Weights of a small transformer language model.
Architecture: rotary positions, untied embeddings, capped logits.
Training: a variant of Adam for these matrices, 840M tokens, 3204 steps.
MLP neurons of a small language model. Each row is named by its layer, matrix (down: output weights) and neuron, and shows model dimensions 234-329. Each number is 128 + 32 x the weight over its row's rms, rounded and kept within 0 to 255.
A block is one neuron, or neurons of one layer that tend to fire together. Before each block is what it responds to, as a language model described it from the Wikipedia text at the highest values.

Separators and field-label tokens inside Wikipedia tables, infoboxes and stat lists, such as pipe cells, header words (Pld, Source), and commas in racial-makeup percentages.
L7.down151 [132 166  90 116 174 140 122 150 189 149 119 118 116 113  57  82 105 122 212 129 148 151 155 146 107 115 136 129 122 104 138  88 142 195 109 189 126 142 131 148 105 115 144 113 116 102 147 148 176 118  98 129 111 107 135  99  95 112 146  80 135  60 133  79 102 114 147 152 137 182  84 126  92 123 163  96 177 138 109 123 157 190 164  49 156 105  71 171 102  96 182 102 123 114 115 113]
L7.down592 [146 157 190 146 162 104 130 154 114 157 116 145 102 169  95 147 129 121 141 119 160 130 144 177 197 149 110 122  97 144 109 165 137 144 120 112  96 140  89 138 169 127  91 107 149 208 160 140  74 123 108 150 149 123 142  84  96 155 181 114 248  78 156 123 140 166 140  53 147 157  70 188 164 176 158  89 151 128 142 158 119 117 161  86 102 102 102 114 153 119 118  55 126 107 108 148]
L7.down1435 [111 169 120 131  61 116 154 115  90 133  77  95 175 141 143 139 174 136 153 131  68 144  84 171  89 118 176 121 173  86 169 156 160 148  88  70 132 127 112  82 172 141 147 132 173  86 132 106  84 106 121 136 141 135 157 134 170  97 112 103 132 136 118 151 119 148 140 135  97  74 178 160 149 179 154 106 164 210  94  98 129  81  84  98 124 166 100 158  44 168 110 162 154 184 119  96]
L7.down1544 [187  96 132 141 145  90 175 136 131 125 103  77 116 156  99  79 139 125 148 157 131 208  53  81  86  86 146 162 109 144  95 105 121 137 134 143 103 154 120  88 114  96 159 118 131 144 141 135 170 102 155 129 183 153 141 128 164 145  81 106  47  97 146 104 177 188 149 146 132 133  91 120  79 146 117 109 150  95  91 117  96  97 125 115 146  73 116 184 152 124 147 112 149  98 130 160]

Hyphen bullets opening lines deep in long lists (See also, people, places); also pipe cell separators after numbers in tables, and decimal points.
L2.down1368 [ 79  57 125 134 147 154 155 161 109 127 126 109 102 122 131 188 103 171 123 133 111  97  94 110  80  68 163 147 154 104 120 192  98  90 140 170  97 104 131 139  98 115 168 109 151 130 111 120 125 137 115 142  90 132  73 126 167 117 127 148 116 101  73 123 167 107 181  83 158 217 132 170 111  77  99 124 148  79  96 100 117 128 158 116 203 132 125 129 147  87 150 139  81 118 138 115]

Column-name words in markdown table header rows (Candidate, Team, Pld, Event, Score); also table pipes and digits, and paragraph-opening In after section headings.
L4.down209 [ 85 149 170 144  88 125 149 131 167 132 128 102 137  98 190 118  94  93 109 144 136 123 127 106 105 149 111 122  82 133 113 143 133 117 120 131  76 105 120  80 196 170 124 143 179 113 126 162 142 141  88 162 115 129 124 189  82 127 144 102 176 204 156 164 120 152  70 139 102 133 109  97 134 108  76 153 102 147 106 177 138  64  94 163 144 125  82 137 106 203  78 127 111 123 172 134]
L4.down274 [119 145 140 167 195 143  96 105 104 136 146 153  80 126 186 116 131  91 161 104 135 135 108 163 143 136 117 123 142 146 100  68 140 142 156 151 104  96 130 125 160 145  97  99 120 183 131 178 157  93 128 120  59 110 146 134 129 135 166 172 160 104 138 152 164 133 112 159 157 126 158 147 155 171 124 118 125 121 106 154 133 154 187 125 141 118 142 182 101 105 159 120  76  89 172 147]
L4.down1231 [ 75 114 140 113 160 126 132 123 155 134 113 107 129  76 117 150 103 197 113 114 127 141 152 136 224  80  59  92  82 141 120 174  46 128 168 160  91 152 120 140 143 156  95 101 107 173 133 144 116 104 132  57 107 180 136 124  93 122 150 106 213 174 140 129 158 164 122 137 122 179 114 124 126 119 139 184 108 168 201 167 126 109  92 177 146 115  84 175 100 154 153  93 107 128 143 129]
L4.down1339 [136  85 101 158 137 126 131 116 130 143 105 184 140 127 150  87 160 142 141 179 101 125 112 134 120  88 147 106 193 107 126 104 177  87 158 148  65 147  81  83 161 113 104 110 144 167 149 156 129  53 111 125  82 112  89  78 100 189 116 182 134 114 107 186 158 115 125  61 174 144 143 189 150 124 127 140 109  75  82 132 106 175 135  68 125 149 168 111  96 176 114 116  98  90 118 212]

Transitive action verbs or their final word-pieces, often right after "to" or "and" and awaiting an object, e.g. monitor, eliminate, underm-ine, harm-ed.
L4.down162 [ 91 111 217 135 170  62  87 146 141 157 160 149 105 119 110 138 101 104 151  73 109 207  99 140 102 122 140 146 239 111 147 120  93 158 136 125  79 121 143 130 132 154  84 115 154 109 168 153 119 167 124 164  91 161 235 139 113 127  87 141  90 190 167 128 165 103 152 113 125  93 137 113  98 106 155 131 119  92 158 200 202 149 105  96 177 157 103 133 125 112 140 151 135 131 117  89]
L4.down1610 [112  78 157 110 126  79 114 115 107 161 144 130 118 142 166 152 144  82 157 189 139 139 103 133 107 116 176 132 195 163  69 166 122 161 116 154 141 113 162 159 213 131 158  87 119 171 142 118 115 160 107 127 145 120 122 108  96 168 124 105 157 130 126 175  83 112 143  97 112 145 117 160 100 199 158 112 134 154 116 104 169  84 119 139 115 160 169 130 157  88 180 112 151 155 101  42]
L4.down1614 [107  38 118  84 151  54 159 158 147 143  84 161 139  48  74 168 184 129 116 169 103 206  68 130 120 108 144 142  71 103 149 138 144 163  37 151 137  87 155  98 181 217 183 149 139 151 150 101 145 118 147 133 137 148 208 152  80 159 149 141  66 144 119 148 106 119 148 116 148 142 142  81 174 140 153 123 136 107 159 141 159 102 139 119 150 122 121 103 157 146 160  69 154 108 105 110]
L4.down1938 [155 145 140 154 201 103  95 128 127 142 108 144  93 157 146 104 150 139 123 137 167 179 139 149 153  67 141 152  94 156  97 133 111 180 129 108 120 144  86  53 183 136 118 133 119 161 178 111 159 115 126 177 143  98  91 111 111 142  77  98 108 112 156 102 171 149 174 155 149 152 137 144  98 134 139 120 132 126 154 159 162 130 115  68 118 146 109  78 149 109 114 121 161 151 147  67]

Single digits inside multi-digit numbers that are not the final digit, in years, scores, dates and tables, such as the 2 in 1920s, 0 in 100, 5 in 2.5/5.
L7.down545 [ 90 134 107 135 151 122 111 170 131 103 147  61 152 118  83  79 122 136 118 119 144 120 195 142  99 139 154 113 103 142 141 130 121 147  84 120 182 132 158  96 143  93 183 121 128 119  64 136 129 182 127  71 114  72 164 127 170 108 156  88 150 134  93 167 149 170  78 156 140 185 139  83  96  53 161 147 114 155 151 131 136 131  84 120 140 107 156 148 224 143 179 134 152 124 126  80]
L7.down700 [172 151 184 150 157  91 124 148 138 124 128 128  65  91 107  84 134 122 143 167 167  74 131 113 129  83 114 134 108 135  77  99 254 149  84  98  92 148 133 137 169  93 171 158  98 117 127 145 101 117  83  33 126 142  73 156 153 113  53  86 186 113 166 115 145 144  72 162 164 129 160 163 149  77  94 127 111 114 138 151 102 115  62 151 130 143  83 142 158 141 172 131 102 121  86 158]
L7.down902 [147 151 121 171 158 154 120 123  99 148 144 125 135 117 100 146 122 125  67 119  96 136 105 101  56 148 128 146 119 152 155 131 136 141 192 125 145 127  50  91 146 103  90 151 134  98 143 143 126 136 137 135 123 227  95 134 134  29  64 102  66 149  87 114 102 145 157 162 141 130 142 113 155  78 115 106 129  73 124 124 137 170  93 111 166 110  86 156 144 134  95 110 124 128 110 146]
L7.down1705 [136 138  91 139 121 106 105  80 136 185 131 162 130 149 140  57 118 152 123 111 198 159  92 152 115 185 122 131 156  68 144 114 142 153 137  83  70 158 147 153 161 113 144 106  95 143 154 116  98 174 174 168 159 148  96  84 101 111 191 130 104 101 148 128 104 164 118 125 162 108  43 128 123 124 114 128 127 128 170  66 146 101 110 100  98 127 136  75  78 157 154 127 165 137 176 161]

Final word of US state names after a city and comma (New York, New Hampshire, South Dakota), plus jurisdiction words like State, state, local, County, city.
L2.down1402 [ 61 136 110  86 162 138 158 134 160 163 130 129 107  94 160  83 107 108  94 134 165  92 106 162  73 115 171 168 147 184  88 115 111 101 141  95 130 101 158 144 135 199 119 157 139 104 179 163 112 107 166 140 125 120 171 170  46 112 131 154 118 118  81 164 121  89 174  88 116 111  84 138 168 164 150 129  67  87 149  88 117  81 174 116 131 119 102  65 164 159  84 113 109 115  94 121]

Main verb right after its subject noun phrase, mostly present-tense third-person forms or their final word piece, e.g. sets, strains, measures, flows.
L7.down464 [165 132 133 119 107 155  96 205 127 136 155 163  91 135  80 128 123 122 108  97 161 166 111 113  92 107 148 170 177 191 132 114  97 107 124 125 128 119 113 155  96 142 112  76 127 137 194 110 171 173 130 124 156 174 107 150 126 149 154 152 112  97 134 118 141 167 133 170 172 125 156 105 102 123 154 139 160 152 161 143 132 153 108 184 144 131  80 100  65 150 201 132 121 113 114 112]
L7.down712 [184  97  87 120  93 124  95 158 126 120  98 114 138 139 116  72 151 115 145 181 130 131 143 131 194  74 173 138 173 144  67 143 183 122  21 181 100 175  87 149 113 130 136 145 129 134 143 112 122 138 155 121 152 140 141 129 121 165 150 170 134 103  94  82 155  96 151 138 163 110 121 146 111 171 106  95 109  64 113 114 147 180 184 166 184 123 117 125  96 172 101 142 206 134  88 129]
L7.down727 [114 158 130 128 155  88 110 100 141 149 105 143 159 165 114 144  82 113 125 151 162 132 154 153  53 108 105 108 168 130  91 154 143  83 111 118 153 135  94 158 114 149 159 130 140 165 120  81 148  99 146 124 130 127  97 145 105  86 130 104 103 160 116  96 114 138 164 147 157 154 143  96 103 177 154 113 183 115 123 187 150 179  85 128 100 135 148  86 151  98 196 102 124 224 136 111]
L7.down1466 [ 83  92  66 157 100 153 173 149  70 146  95 113 186 149 120 135 148 130  73 166 155 120 159 200  89  93 107 112 171 154 105 148 150 116  59 171 153 124 119 138 136 143 189 126  91 196 120 103 126  92 117 159 139 105  64 119  94 144 120 150 163 134 135 102 135  96 188 200 148 174 129 138 128 154  40 118 119 141  81 195 112 175 110 128 154 158 192 101 141 117 111 112 105 126 118  71]

Tokens inside structured Wikipedia data such as infobox field labels before a colon (Running time, Max depth, 3D model) and list commas or table pipes.
L4.down965 [139 136 144  33 126 154 121 127 127 163 108 128  81  46 144 133 165 176  95 159 111 156 141 163 113 104 113  75 203 174  61 148 143 116  76 188 134 152  96 112 160  89  59 137 126 151 125 177 117  66  95 125  95 170  91 146 140  87 144 149 157 182 153 119 139  81 117 121 112 139  81 180 125 146 138 135  93 161 151  84 100 141 135  79 127 176 128 148 150 158 136  88 182  75 125  92]
L4.down1047 [ 91 154 165 109  54 156  53 126  87 100 139 156 156 128  97 107 151 103 158 128 165  90 174 118  96 127 161 151 147 161 118 107  87 103 118 149 134  76 154 120 162  72 135 198 100 143 165  86 132  80 143  94 102  79  95 145 143 127 125  86 115  97 100 104 105  70 105  96 123 113 106 125 129 142 121 126 145 118  93  82 181  81 152  71 121 127 131 119 115 119  86  81 124 111  87 127]
L4.down1091 [132 102 161 125  92 136 101 134 142 102 142 110 112 139 127 136 145 197 157 140 120 124 153 127 155 161 128 105 142 139 154 101 140 106 132 183  47 136  84 117 137 119  99 147 159 108 142 123 152 112 175 110  44 151  69 152  65  94 143 150 129 156 150 110 131 134 216 108 106 165 142 142 101  75 157 149 208 157 106 137 124 126  84  98 157 143  97  98 110  69 187 137  74 118 116 153]
L4.down1531 [132 122 201 119 151 116 101 124  50 120 161 124  94 141 161 100 100 158  93 140 115  80 122 136  77 168 132 153 113 108  77 123 142 162 151 151 157 156  50 186 116 110  99 144 122  93 146 125 147 183 157  69 126 148 102 107  88  87 109 156 127 171 118  81 125 132 149 174 169 160  81 152 138 107 133  99 128  87 112 109 160 102 134 122 184 183  98 219 103  88 138 142 122  82  94  68]

Capitalized US place and route tokens, mainly state abbreviations and highway prefixes after commas or slashes, such as US 90, LA 14, Cincinnati, OH; also team or league acronyms like FC, NASCAR.
L7.down130 [108 132 134 155 151 102 123 144 159 118 121 107  93 185  79 111  84 142 152 122 115 158 122 149 116  84 117 152 160 229 135 104 157 135 109 195 137 135 142  68 174 167 132 112 130 140 134  93 123 132 149 149  81 140 177 164 120  89 141 110 106 119 154 111 152 139 168  71 171 123 159 151 211 101 132  99 107 183 131  83  91  85 131 147  94 139 117 122 125 128 133 157 164 159  85 122]
L7.down670 [106 112  56  63 126 131 173 115 111 138 175 100 128  82 166 104 187  81 125 151 148 130 152 131 138 144 178  92 142 197 122 145 144 150 147 144 129 147  83 119 143 141 145  82 152  83 127 150 169 127 116  97 173  72 128 121 120 140 221 151  92 151 170 163 169 116 147 129 149 147  85 152 111 145 164  87 181 137 139 139 132 132 133 156 143 139 121 137 143 150 134 163 102  74 100 149]
L7.down1312 [169 102 166  96  94 184 135 155 124 118 139 170 191 149 158 147 145 135 122 113 113 135 141 123 132  68 154  76 158  97 108 136 161  73 109 158 205 164  98  85 138  83 168 113  97 122 171 107 178 155 120 164 159 113  98  81 152  75 114 109 130  84 106 100 119 128  98 162 157 103 169 150 142  92  67 117 103 101  79 107 132 103 151 176 120 113 155  96 113 179  72  95 146 103 131 153]
L7.down1507 [101 141 110 112 108 136 115 108 113 130 141  76 128  54 130 161 114  84 113 121  95  86 134 151 111 142  89 114  92 117 130 115 166 116 187 141 141 140 142 122 141 137 121 139 156 144 207 163 156  91 138  88 134 146  98 140 107  81 106 122 108 174 168 112 113 118 139 126 153 170 119  79 142  97 112 137 147  96 107 168  79 140 149 177 105 192 209 160 129 141 131 170  97 136 160 136]

The preposition "of" (sometimes "in") after a ranked or superlative noun, introducing the reference set, as in "best-selling album of the year", "only rapid transit line in the city", "sixth goal of the season".
L4.down466 [ 98 133 113 122 114  94 127 105  91 182 118 112 113 166  97 113 163 118  78 152  92  83 162 168 101  80  85  66 144 121 117 122 169 171  85 176 131  98 145 173  70 187 148 167  83 141 127 173 143  79 123 111  71 141  72  93 125  66 107 137 100 103 104 153 109 160 116 179  95 197 145 151 127 166 131  97 172 193 154 146  99 120 165 182 135 154 151 160 107 125  83 161  93 104 101 141]
L4.down836 [170  83 114 149 129 144 121 133 140 154 105 154 121 124 116 179 171 113 113  72 149 125  95 160 192 104 130 107 130 114 143  73 106 160 120 192 127 106 123 112  88 162 130 144 122  94 134 116 134 175 129 218 138 164 196 133  71 105 140  61 167 148 146  85 148 164 135 152 107 149 144  71 171 152 143 145 130 106  97 170 215 200  96 112 107  99  99 185 116 133 140 148  57 124 132  79]
L4.down1349 [158 146 123 102 129 129  88 145  85 116 128 122  54  78  90 125 147 118  92 131 119 105 133  52  96 154 112 126 178  62 106 164  97 133 129 105 105 160 142 106  83 192 136 134 112 163 116 108  67  88 138 138 151 186 154 147  74 123 139 135 151 147 166 182 115  38 172  99  98 174 114 144  93 126 220 166  98 103 141 134 144  64 107 154 100  94  86 117  89 137 149 154  95 112 183 147]
L4.down1416 [127 118 151 140 131 157 115 138 138 111 159 109  96 133 133 128 128 127 168  67 141 155 101 134 151 187 206 157 109 143  59 158 131  94  92 118  93 163  72 181 116 111 113 141 131  90 138  98  63 152 153  85 123 115  62 116  93 140 115  96 101 165 126 148 109 121 129 116  99 181 107 118 166  71 146 164 126 122 173 115 129 133 100 204 119 104  46 142 141  89 169 100 110 105 113 152]

The third digit of years and decades after the century digits (19'3'0s, 17'0'0's, 15'2'7), plus occasional relative-clause starters after a noun (seat that, actors he).
L4.down63 [155 106  97 104 124 158 133 132 105 155 116 107  91 153 129  60 156 199 123 126 118 102 133 118 171 118 119 113 125 132 141 167  82 107 174 161 120 170 120  72 174  98 105 102 145 160 142 137  48  83 184 122 102 134 134 138 160  91 125 145  79 146  89 170 161 141 149 104 146 117 118 104  99 104  40 114 152 146 108 101 176  84 125 147  75 134 109 148  49 182 176 138 155 138 103 142]
L4.down440 [142  97 175 160 143 141 105 198  79 103 132 159 110 113 102 108 101 100 134 156 123 158 138 140 128 112 139 133  70 111  44 156 127 135 161 149 143 205 152  98 167 158 127 103 121 122 136 133 102 125 139 195 119 169 146 113  71  84 154 162 156  92 181 112 110 155  98 105 130 195 156 108  58 167 102 136 204 153 149 150 125 157 116 173 103  97  79 135 130 126 162 188 126  73 130 126]
L4.down916 [172 114  84 133 134 145 173 138  90  85  97 136 158 165  93 166 113 147 154 114  78 152 104  68 167  91 151 193  71  89 124 131 100  86 186 164 106 170 160 135 143 114  87 118 144  95 145 118  97 112 121 152 168 134 119 132  63  93 105 109 131 133 148 116  80 170 122 134 150 187 107 183  71 115 145 164 110 130 153  85 103 122 141 142 133 137 110 140 108 203 167 105 148 143 104 173]
L4.down1090 [147 158  92 148 122 126 143 174 152  99 150 128 156 139 124 138 214 172 125 123 114 150 121 145 162 153 176 174 147 104 135 151 122 100 141 117  83 139 101 104 164 120  87 151 135 121 207 108 165 141 120 147 125 132 200 112  74 105  97 119 127  86 166 118  85 174 117 125 131 122 181  66 138 129 114 101 148 113  97 144 128 143  41 109 148 148  72 134  84 157 132 194  78 174  82 114]

The finite verb (usually was, is, were, are) right after a long proper-noun subject in encyclopedic prose, e.g. "The Foundation was established".
L4.down1143 [ 62 146 104 168 129 146  79 141 118 122 134 162 133 115 141 135 123 131 109 144 104 100 117 166 124 110  96 132 132 139 139 129  99 122 162 116 123  82 101 114 136 142 137 160 141 107 129 120 107 116 138 154  88  91  68  85 115  68 108 133 196 116 135 112 116 165 155 113 119 255 113 172  92 137 134 165 101 161 127 101 148 150 127 196 178 135 139 131 165  86 174 139  96 173 111 123]
L4.down1477 [126 164  87 153 143 111 105 131 102  77 165 141  82 150 109 109 185 118 155 122 140 147 148 103 152 166 177 126 158  73  98  96 130 122 121 162 115  71 103 157 144 180  64 108 120 104  71 167  77 157 144 175 149  92 104 150 130 117  83 129 180  84  87 149  95 179 147 129 118 137  97 213 136 109  78 172 150 168 103 140 182 105 179 122  97  71 162 185 116 167 106 103 152 125  93 137]
L4.down1702 [104 119  87 144  91 178 117  98  83 155 136 100 159 116 114 115 132 163 122 135 156 104 151 144 172 162  36 154 153 183 119 180 145 102 132 144  94 164 207 147 133 142 153 104 101  85  96 136 182 156 105 146 135  99  92 131  66 156  98 135 152 142 208 145 127 123 204 145  77 194 116 123 131 111 111 135  87  80  85 138 165  93 132 174 158 185  67 124 168  69 157 135  94  80 141 141]
L4.down1779 [176 123 108 163 128 160 100 106  96 147 108 187 117  92 168 186 145 130 137 105 137 127 111 177 126 130 168 143 133 114 176 159 146 109  33 144 114  45 124 124 157 152 118 173 134 125 111 123 155 127 116 145 193 139 197 154 108 148  86 145 183  97 219  98 159 116 195 161 144 189  62 103 208 138 101 113 106 107 140 104 135 116  79 141 119 131 158 127 148 103 172 171 165 140 113  80]

Tokens right before an expected proper name: table pipes before team or place names, kinship nouns like his father, widow, and from, towards, of.
L7.down335 [162 116  98 123 158 153 101 127 128  56  69 160 174 100 171 100 178  70 187 126 107 161  93 110 165 118 127 185 110 119 138 170 143  85 165 148  87  75 124 115 126  82 135 185 122 101 155 137 147 156 144 176 123  99 128 133  80 142 130 163 123 104 120 110 116 105 161 121  99 126 138 129 111  99  87 154 110 111 176 103 135 134 160  61 151 114 107 169 137  84 163  96  88 130  89 133]
L7.down527 [119 136 167 156 166  73 132 199  79 140 127 185 129 165 152 160 214 120 143 110 144 131  79 123 125 151 124 140 130 155 123 127  84  94 160 129 136  79 152 152 146 174  86 176 172 138  90 140 141 124 132 138 177 106 109 135 153 131 112 147 172 107  45 157 148  80 114 131 117 112  68 215 137 100  99 159 148 105 134 109 118 142 117 174 154 120 155 196 126 135 125 127 152  72  82 139]
L7.down783 [146 174 104  59 124  99 117 165 167  99 101 153 148 136 147 121 118 128 158 100 159 190 114 141 153  70 143 189 146 122 166  93 119 112 116 157  99 140 134 131  99 122 120 122 154 163  99 106 122 148 144 123 119 103 153 114  93 104 107 128 119 126 113 148 157 131 168 134 147  98 104 180 100 103 157 176  94  87 116 113 179 161 141 166 182 158  94 161 136 131 143 100  87 185 148 127]
L7.down1002 [132  97 109 147 128 138 154 161  95 146 139 122 148 112 134 162 164 109 156 106 123  76 104 142 136 131 167 120  76 159 182 146 105  74 148 124 101 118 118 142 149 128  51 125 123  84 122  75 185  96 180 117 127 153 102 148 124 119 149 148 117 135  85  60 115 180 150 139 134 153 133 141 159 169 140 129 155 116 132 117 165 167  84 154 166  77 103 148 131  86  82 145 107 118  81  93]

Word-final -s/-es endings, mostly third-person singular present verbs after a subject, such as gains, trains, changes, ceases; plural nouns like fires and accounts also count.
L2.down115 [116 140  78 135 123 138 112 132 157 143 104 121 167 129  92 127  94 142  85 109 193 164 112  90 131  82 117  84 108 172 108  79 141 105 137 163 153 204 143 160 169 132 151 157 151 176 155 115 140 119  65  97 106 109  56 117  83  93 169 133 122 114  79  83  85 133 151 196 135 134 154 115 120 129 129 118 109 132  99 129 141 153 111 135 115  92 163  91 133 107 148 103  96 153 167 108]

Main verbs, mostly "was", "being", "became", "is", that follow a person's name or pronoun in biographical narrative, often passive, like "was named", "being elected", "became disenchanted".
L2.down1993 [127 162 163 145 150 156  66 152 102 102 130 103 103 124 143 149  98 112 122  98 160 134 139 112  92 109 196 157 199 121 174 110 163 119  86 144  94 203 151 179  96  99  81 122 145  66 138 122 162 113 156 101 167  97 134  97  96 143 135 158 127 124 132 136 139 110 208 171 180 201 136  93 123 141 181  92 156 113 122 138 142  98 119 171  70 112 133 142 162 163 164 152 117 149 141 121]

The word of inside government offices, departments and royal titles, e.g. Secretary of State, Department of Agriculture, King Louis II of Hungary; weakly, digits and row-end pipes in tables.
L2.down1261 [127 154 119  82 156 162 127 115 172 101 170 136 125 119  56  66 114 102 123 140 200 156 110 121 101 143 120 111 114  77 197 136 108 136  87 168  24  98 143  87 115 141 121 152 125 120 109  57 155 160 146 141 113 148  70 119 174 120  90  96  78  86 159 142 151 177  97 163 187 100  99 124  99 167 148 125 129 136 146 123 131 165 164 137  72 178 103 158 150 192 208  49 139  41 126 170]

The verb was (sometimes were, is, been) right after a sentence subject in historical or biographical prose, usually before a passive participle: was appointed, was founded, was elected.
L7.down23 [155  90  95 131 119 136  65 172  90 128 136 145 100 157 117 156 140 191 131 132 105  53 146 133 111 144 136 120 154 162  51 179 128 149 130 134 126 152  97 120 134 160  51 153 115 120 124  80 156 117  84 176 118  89 125 145 153  58 148 126 102 155 110 107  82 106 164 174  97 235  71 127 166  94  47 140 169 128 139 176 114 164 194  63 108 119 202 135 102 129 143 118 155 148 103  73]
L7.down739 [123 205 167 138 164 102  82 155  95 124 132 156  98 139  96  77 137 149  92  99 142 157 165 145 119 103 153 154 115 139  97  85 182 113 129 136 165 162 101 177  97 169 159 104 149  97 148  99 130 142  82 173  79 130 160 130 195  77 153 102 140  68 102 138 155 157 169 114 148 134 117 158 101 153 122 175 107  84 116  80 135 112 103  80 107 159 231 133 114 168 119  97 135 142 204 137]
L7.down835 [120 116 166 120 131 179  95 105 140 140 177 158  90 163 139 130 118 137 141 139 163  57  43 147 187 101 162 132 124  75 150 117 145 137 100 108  72 128 174 112 139  95  71 128 157 118 157 126 148 130 113 147 116  56 170 116 116 156 128 172 144  99 122 143 103 126 153  83 142 183  78 172 138 110 135 172 142  87 149 148 100 181 151  91 117  92  98 129 115 154 151 129 143 175  71  90]
L7.down984 [129 139 120 176 160 104 123 151 140  64  91 129 173 110 135 115 156 131 139 113 173 120 116 120  68 153 121 170 140  88 102 163 107 196 153 146 120 160 121 145  93 116  80 102 112 159 122 111 140 146 152 137  81 147  98  84 129 134 135 161  93 133 117 165 126 116 130 133 131 169 131 161  36  96  79 107 114  93 119 127 139 132 115 237 136 129 134  86  93 148 104 127 127 109 136 108]

Third or fourth digit of four-digit years split into single-digit tokens, mostly after "19", as in 19'9'8, 199'9', 20'2'1.
L2.down626 [135 134 141 149  76 164 106 104 141 161 103 168 129 168 108 161 114 135  90 104 163 153 114 101 161 179 146 185 109 141  78 114 176  96 138 157 121 118 119 111 165 159 111 124 109  81 102 185  62 142 166 159 176 155  73 102 131 142  86  96 127 151 124 147 167 130 157 129 107 127  90 145 150 179 101 141 129 130 142  68 193 113 167 180 102 137 101 150  90 111 172 114 123 127 114 122]

Non-first capital letters or digits inside acronyms, codes and numbers, e.g. the A in ZAKSA, L in SPL, 3 in NA-236.
L4.down526 [130 195 165  95 135 157 135 147 138 126  67 108 158 129 173  95 121 181 130 130 151 180 140 123 106 126 138 158 155  75  94 187 130 109  54 137  86 162 160 141 125  95 142  76 171  94 124 110 169 141 140 113 127  98 127 103 125 141 119  58 114  95 127 160 127 166 107  97 102 101 172 119 146 171 133 169 115  48 180 158 161 106 152 118 128 144 107  71  94 161 132  85 117 128 137 146]
L4.down726 [169 143 149 114 119 168 111 110 129 108 137  78  73 159 153 178 102  88 118 162 119 159 123 109 136 102 146 177 155  87 143 141 123 111  80 139 107 165 118 140 163 117 132 144  73 130 122  92 133  84 114 133  83 115  94 222 123 172 133 152  70 204  92 200 150 167 194 121 113  85  86 148 131  89 112 116 120 115 122  95 148  54 151 116 178 135  83  45  81 133 157 121 166  85 177 115]
L4.down1057 [134 158  70 148 184 156  92 115 146 149 178 106 145 136 114 145 105 120 114  95  87 111 167  96 123  98 219  98 155 152 140 105 121 125 101 109  79 111 123  86 126  62  68  96 120 184  94 108  94 143  91  73 137 100 108 175 175 123 126 141 169  72 121 108 126 197 106 164 109  81  54 142  79 123  76 113 103 153  84  85  64  39 196  95 154 105 128 140  89 141 110 146 172 123 145 140]
L4.down1796 [155 153  97  92 172 144 121  93 111 139 152 138  85 125 166 122 125 133 116 183 139 108  80 144  86 169 142  91 143 128 108 190 147 146 175  79 129 124 104 179 160 106  96 109 120 144 151 108 196 126 123 151 117 117 170 154 103 110 122 116 118  44  96 151 123 131 201  99 128 157 107  90 154 163  94 125 129  83 150 165  91 146 114 137 110 115  60 116 129 152 124 138  98  64 125  84]

Formatting tokens in infoboxes and tables: line-start list dashes and pipes, blank lines between sections, digits and ordinal suffixes like 1st and 2nd.
L2.down758 [146 123 185 122 123 117 126 150 108  96 200 122  62 165 145 161 134 150 131 159 179 168 120 122 136 141 112  95 183 128  95 117 114  77 129 141 148 127 103 191 131 141 119  59 154 120 155  99 144  93 106 102 123 134 101 125 111 120 121 171 118 124  67 146 131 133 124 158 152 109 116 113 157 171 188 138 143 117 143 146 144 106 145 107 132 156 197 166 140 144 136 145  99  75 124 120]